config.toml
d_mlp = 1792
bias = "all"
tie_embeddings = true
init_std_o = 0.0253
optimizer = "cautious_adamw"
z_loss = 0.0001
steps = 7348
MLP neurons of a small language model. Each row is named by its layer, matrix (up: input weights) and neuron, and shows model dimensions 80-271. Each number is 128 + 24 x the weight over its row's rms, rounded and kept within 0 to 255. Numbers have three digits each.
After each neuron's rows, "fires on" lists the tokens most often at its 100 highest values on Wikipedia text that the model never trained on.

L11.up1155:164092141185142129123125112099118123151129127119128137172137161131117141131134124134161150119096198087049142133110200130138134119139095092131153105089072127150195160091131121126138118101105148164169120129137136129081151121120102105098171083141108143120126149155107112106087114124137119115125140109124131087184112113132155135136110131096091133147144141136122116150110165164142151134140150124132140142150157118134135121096124130122096116119046089152162135105130140130119126102082180117131091124117101125140108169115166155145110127166115158131120071093126144112112134151168082102
fires on: " l", " L", "d", " U", " M", " E"

L10.up669:115123136095118172114103159132103125177123125143117160099071116139097094096153147170130119177133134108106121137131173128149121105109153107166155126115098113141161127145114091117141131113089097144141131118114142158144130115109147167104153116139100148134156122098158078079097111109144114129110094123115125112177143115127176142148096097112098110120118116098162080116134132146147131158166138112123109170168118124137120136146102119105099125117143111137126098128110143105138132102114131112157158115142145158145110165130092165132097150149066125165137112164115144144134165118111067172
fires on: " high", " over", " High", " out", "ong", " is"

L11.up1741:103131111109123120141132097153127155176113118105132108128163110118128112118135134111153105160137143136107156148109110112161138162103167122100181139164164119134133164129132148098104100125113141121121151121090128112119153080126179183137137112147141142112118141144101128138142147091099153108172150094107113129149146119112130129176133084125106155086140122127108154174122108123112119101139128140136172104156088131161087092116146125113108116156112127130141186118117148142143160095162111104123111160143112152150128126138122122124095179117112068111138136180109120129130187112131128157
fires on: " as", "er", " a", " ch", "ing"

L10.up1461:130107156132152157121118066162105145152102120138155116121140111143141157156127146111132150113089174118139148130132131110125119172110164107130146106136075069154124088128102074134068121166103158098152114111135105136137187114090115124096139130114155150112109157124132118164115108115143148093139125123144113127109118127122139119185168146128084148165170150144129149157125096092080126115154112145104159172131099165149143123123118138106150135116135100109115148114136128142105067091132163152133135112147163122130128164145143156118116121164109111199165158130091108125079146100127116110
fires on: " United", " Sp", "z", "er", " Ser", " sp"

L8.up1148:145103120121161145137126122164106123095127117158124116144115176133137164143085148068180133134179145109132077147088129123092134162121133107158163166153122126100135132145135123083140103116120131133119134155152113106161108143094084157193120125131142135110116126133116134163115102077093108107145118159105121098128090138139144146160144149136125104090103130138102133113174123084123116149127112089117125129132154179157142108116127129142115121135137111123081125134110156137116076127140128169163149114126097146144157100124150116135110133127144160132163123128119152168141100132101157135
fires on: " was", "ed", "enc", "ained", " took", " became"

L11.up1507:162138130103171150135151159138112105072142136139109156116124141119138130163103117118171143140126121136127125114126153126199125090178123120101123148140126133162141111157137114117087093110132126120165115127101109111154125104112130127131081114088096099126110127169143129094135108123157082115124106144141128092139097077079156126158185134134125113125138175161135129124114065097104141126152116136109134123108078120154136119148100106086120115132127126115126166112100159133111048086147137155121117120113130118103110138119156113103103131111116124145132161131117114133130151127107114151
fires on: "u", "i", "in", "ass", "os", "as"

L11.up1707:127138142117150127096070149173117145124168145120101162120148094124152177101131182128116150141151108073125124117166161129164136144135143145130121140122161114140118115115156113161139105133174153127147163135060131096153180120149081130137109123112101144183140095142118142131117092118100139118110104146143131123116168097143121111142131121140118140145128136115111113135148105152113120145112108169142156143092113134161097121127171160070147135157150171180118163146110111132152145130151161115131073130144143166128120113118103131110062146120188133103128113137143123127111150108138076104
fires on: ",", " –", ";", "\",", " -", " also"

L10.up374:149133152124139137128135135199137135140128120084150169120166156093124088187181137169114090109129140114109117124140068111133105153104134080144137134141168129119142103141157129142148145137121133157126136106146126136153152133080155139132116143135125129118154091157150084154126087110167151123101139118116166185151156138115093127161163169122122117132162086142108141114101128113120167106148158150140079140149099129103107133142135109144119140143153087170121095123110103108137099132157148139142095156100080133136160171096157137155146135115181163129084142164122143106159129118090119178
fires on: "ing", "ed", "ation"

L8.up891:109159103120202108112106122127125163128125094116159074107158129128132112149110105124117121119108122131054149168164134098111135148123091163111108162133120119141118116091145108134153106115085108153167156096172140126146161087115094128141131117129107127113182108139094119122103111151146137151139151144115104144147118097112074119133156172141105121172128106164132103114152123113112134101142128121099122138137101120137150131111102148156082145131104107158186110133123168105125152137166104129148135107094130162124082144128133138157108131110123116174097113080127108166102135135151119124
fires on: "re", "r", "res", "s", "ers"

L10.up1016:113125117093110127156119131131084153096134149121147131091170186139127119100149121146153123128119133138152168125120066120121172137138134115120124148126123153132120098144175103163111132149155096133123175122168141102128125119106144141127113085123122104137151135112066109145113128145082140135133097138113149162137156064122172125143104112141093110127136139150151111142141105108127093108127100174155091108053073135141091114131101148115132145137106122139129117134141100104171098172137167139088113135132087164130168127120116151121121101112128078161117117110092170149125146116122129116
fires on: ";", ":", ",", " |", "."

L8.up423:147159093140129110130179113166101124075192103166138159101113086110117076137121136136104129137098133115126060126129101157129120121100159134138155133128122118078124078131147146124099133092090177136137100119126111123088117118129118144131114123141052120192098143114159087107109099114121099139116118134079108141137115090133132139129161132144122141149107170128147113133186144115105138146127131173134071097145076100150097116115112146112122141163135164085107143134085102129147132167149148134123132124100120131094137117085122139165149143123138134155123126173145156164103130156178142146
fires on: "op", "w", "y", "-", "ri", "k"

L11.up1358:122106140091168159117107109120133111141121115161058115078127109151094081134131125115151131117112090161146146147126158129127145059149111110129132117107151117080154116113123126194162104191154142119110149101128158154090175152119168109174137152133123133141131114112118153133127168132114124122124094136098114117152155123161129105147149135118114106151144171145134135104130143107112153124102158140100111122097103158153155083123182177110118147178118108137097131136137135139119182125082108186120097063148115110110121159136121102131128096130143133137131147134142151105086148110141099099
fires on: ".", "am", "el", "al", "om", "ver"

L8.up550:112117134118102096131133107129146127131136108131100109147098094117174149146144136099158144107143101096130087116182155078124105089092180125084149134117147134134132167151191127166139128113146077160159098139141139123119087121170119139132136124147114135171107116103072148151138106144156127116116125187130131163173165145132131116124136139125123106168155153148146149142142122121110128139144133142137152064131139088125140149138093134116123106133106086111155107100096091109140121136144136118080129116131112133133103144122141127130147142139137126113159160106178112201074132171101137173
fires on: "1", " co", " Co", ".", "lo", "de"

L11.up775:135121147085129138141128092127126129132161118091134126158168122066141110160135083136147161110127091112131098160119160110150152140146111112148126170111147141110125160132137149104116141123161095133094115141092122112156131109156136079106116126161122109142110123155111133066131156106128110143149124114114115159169145122146116110128179143164124141119151116148140098152117163112124127048136092086136127142136116138103122143105155110103099090164125147141119115102122170124093144115129125122090123125073141134163083162110089130113083151132125142114153138125140135132154104127107133187
fires on: "i", "s", "á", "ic", "e", "o"

L11.up984:170146131148156143109153109158183129153115131129126144143113126103138143155148101111131175135081151119074115097105151101137116159148119142123174124108138118090115163119091114157123130079103108140118106136081152133109116110108103143134148094143118129125168103134089076108087151140158134118074114127092158121105128136147125117106123182127130104160106102161170177150126141142135114108164149112137120134131140132180122139124112145117129139137105112151092153127106108145075133107156163160112164097161126117113108095094124133135083120164153160114137105122100119149091148090114120126
fires on: " E", " l", "\n\n", " L", " re"

L8.up905:127156115128077120106092163173169116101072170076109152113143142109127151163133140114132160112124073156143166146112090128147144111142134108141066151087155144120116146129054134110098124107150109140151132147149108143105126120124127144120143138149109090120155120139080098081126127103132096125098097121140100076138135120146144158121141164157147105092108132150164100126086169082121135155123134164172138098119129094114120122132131103107104129079113101121083128147162143128106110164084112114160131127156099131151103109153135155100171123157134182125117109135126154116134134135113144109
fires on: "el", "ic", "az", "al", "am", "-"

L10.up1248:157140086179144105112139163098109154169192102129117148130062157124124107122088116102117154129110115138122142150111143130142113134139175171166122128125171136123157147145147082113103135099197101110125104126168113123117093082113090137134147132113115104148111172152107099121121120103116098098184125131094107133175130112109152125170126169131123156131125132178132137123143099139117158119148100160073161108174097118091125132153137151061137089144137146112078109126112122136107097168133148133107080115159127142124121137109118126150131112110120104158119108135127160169139125083132153141
fires on: "and", "od", "at", "d", "k"

L10.up193:110145124161141121071112117142103155147152120146144113084145133122125114137130121129138107126123136106150130128120168084125102131111146100088121088135129116082112138135131118136155094145194112184132112106099130132163155107130092137092170136147115133153130162123111147123126141096143120134105102179104133125158181113115140140131135130115121132132107107122130127173143169182139167130146152154116134152136134113106134158146128139142135133151132151128124116148151150122117130106114107123122167122134131147164108172156168134115083167141166143134144096145096130117129131079114115164
fires on: "1", " F", " (", "y"

L10.up41:159129126171131143130135130164144151157150133129126154089175122097124176184092137124119092129140126099125154126136150126110201132152102120142130131116120091104152107150159108145140122140068160122161131141130132091175165145094144120144144134115122082096126118130121098140109161125127134094136138080112148135146138175063104100134140118130100095125113150131141094160115131140096134139137135142109096138137106113140110135118163179100099146130115095174088142118094110131170130174121160108105132141102078159083149132122151138188142103097141135162112110180129155154122131100155164139
fires on: " of", " had", "ed", "ly", "ep"

L8.up1035:169090124117118122161127139107160121047141106110111131134084165146134090133163150159138110143123098124096102135107162147188107095125122103139172140102125152152157111158124120118145118133144116121106139107118118109142152153146113144157114132093115140118109142132125128151084136175185090092118146138156106107151168096107168101171154167134122116084112150119142090174133133121090112107088125161092144112122142129131152158176137094125092120110109129118109106101112149116092093110136165143131089150112156149135148120170124119135151163139116122128108120136166112117088102086105133146
fires on: "ass", "r", "ase", "s", "ord", "u"

L8.up361:146087133168088142115112140147119141167158138157115151124118130085144150168132085110137163107127127176122137130115136117126118118128143119106113125099131110123134167115150101126117120197132160137138171108105039113131177151103110113099172107134115171137141134162120109142133154167100108101106126114147142151111142121121172059132121112146106076134153100114154122152130118161150195108143139123113111176122092119137133087131110166089161174122130117133098146076148117098142130124126159121114086079151128152117137120126124107166070090100116138100117150121107122101126107127127097126
fires on: " in", " at", " on", " from", " that", ","

L8.up255:117147103118128121124091125153122142152147119133119139107093131123116144154075132147177158124157134096114114134093165124191135146099126092135108115099117107102157121117145133116121122099150081146131128107135148108125143111128143128111121117139180150134118146164132110169136124112166107113164092117090117130130172091130144119149109167146149118100104109113145092169113152159129165076107107175112164127153126122181138169133084158094111124141123112172121145110164139143121077104119157101082117108133137129144147129127172152113100113100130146147155108099116145123139117142068100141
fires on: "1", " F", " his", "al"

L10.up179:136122150130148109112157095129101145128142122160096108138097140141113145124095163133145140144110110171089130105094119110159117128124122127190153133133162091152133113147140118145133105107189114125134110117121130113138148127118114101131144140133119094202138118123082116107117161121132087082159147142136116115114128105102119147163156148127123168115085135115153110209140110115110104101144122133120093095121151149129163147135136156155135115162141113106051137109087141140090143112122181179127122120171144138171112140151126111147089133168103129150146142159084185123123125122158115133
fires on: "d", "c", "D", "and", "od", "al"

L8.up1066:125104088154160128120120098108109147085144126100129139131198117107157105124138135164183115149128120153108074133093139135140130105138146109129136125083148131121137150125160171117101112166138118139091150135109121110120118087116116130162100133148132124125145149135103103091118131143119150124160114162117149146161187149156105119121118142176160129127133129131156125070128145130126099166144088145102172089138158115125113137138110129147129113126088141167136134107127134122152128139149102133113134130142150114169123162144112140128113173116139158138119138114111152090115120115097154112
fires on: ".", "on", "o", "ip", "e"

L8.up86:110073135091094143113125105147104117148161135129123154129152123124112167155079159121135096142115141139174136078121133114149100129112137117141111135164135119097123091120181116140141077148130136147156137130132161076143156160152104106099123083143081166092128130154116125121133156166091141121137140142092152119136129099118131101187135102144094150122137105139124145088143123144130095138129162179137129157121107126144150101090118115098137141109122120141107129142170124117168159128135134122106149168136097151118140134101138125141137122132118143118105113127132157115136095117136078106
fires on: "er", ";", " on", ",", "h", "ow"

L8.up1087:129159085130142122161110119166119103142147158139121131108097132092169151148160092112131145159141159140092131145178112150118138160131120121147126166107102145104168065093130146133131127140126108125186135107155079104071141104149101108143078102132135096118123133146135109139121131150144141086158098126153119130139125078095130145143154114155153100135087099115119089116136100163118131108104130149088138092097122128184109105109104159123100145115122125139108097112073117139168151125124136157151157166164143114113135126146132124150089156119107117164124122134153154092147095125111115107
fires on: "oc", "ot", "aw", "ist", " in", "ir"

L10.up1236:137103118088153132138095116160157128105169080115149174152152144180112089168107123076130168160113146147115111147108105113109133120103140140137142110136097145144141128115113121098106150137137149103149121107125123126120155109144103122156138119094154097141112113146147142117119058105182120101116128105099135102113134082113123136149159115115150151131096116168122077083140128091090150120151092143121101160167094130151106152065151135102108141153152093128107123121141136186095146128116125117080122124147122108116109140144147142188128143105140108141100145140120128131129138178125115167
fires on: "at", "it", "um", "ip", "et", "ate"

L10.up188:141175108081135134120148124127140095128163129116158149093087164142124099149084149101127138087137127119140169121108105125104174139147142142115119125085076145102098126135105144098164131149141141132153154139104121090144094095152125099126141115137145139140154130120150101172132127081181139131118101111117128116107158097126153105125150102180192155103088114108124116138165066055139160137108137104143128147121100159147114117129147142104105156121173130107126136166160112155102116155120131110142124144158115146102103105094166134125154139139122159122111132198098134146108149106147157133
fires on: "-", "it", "ic", "V", "art", "ip"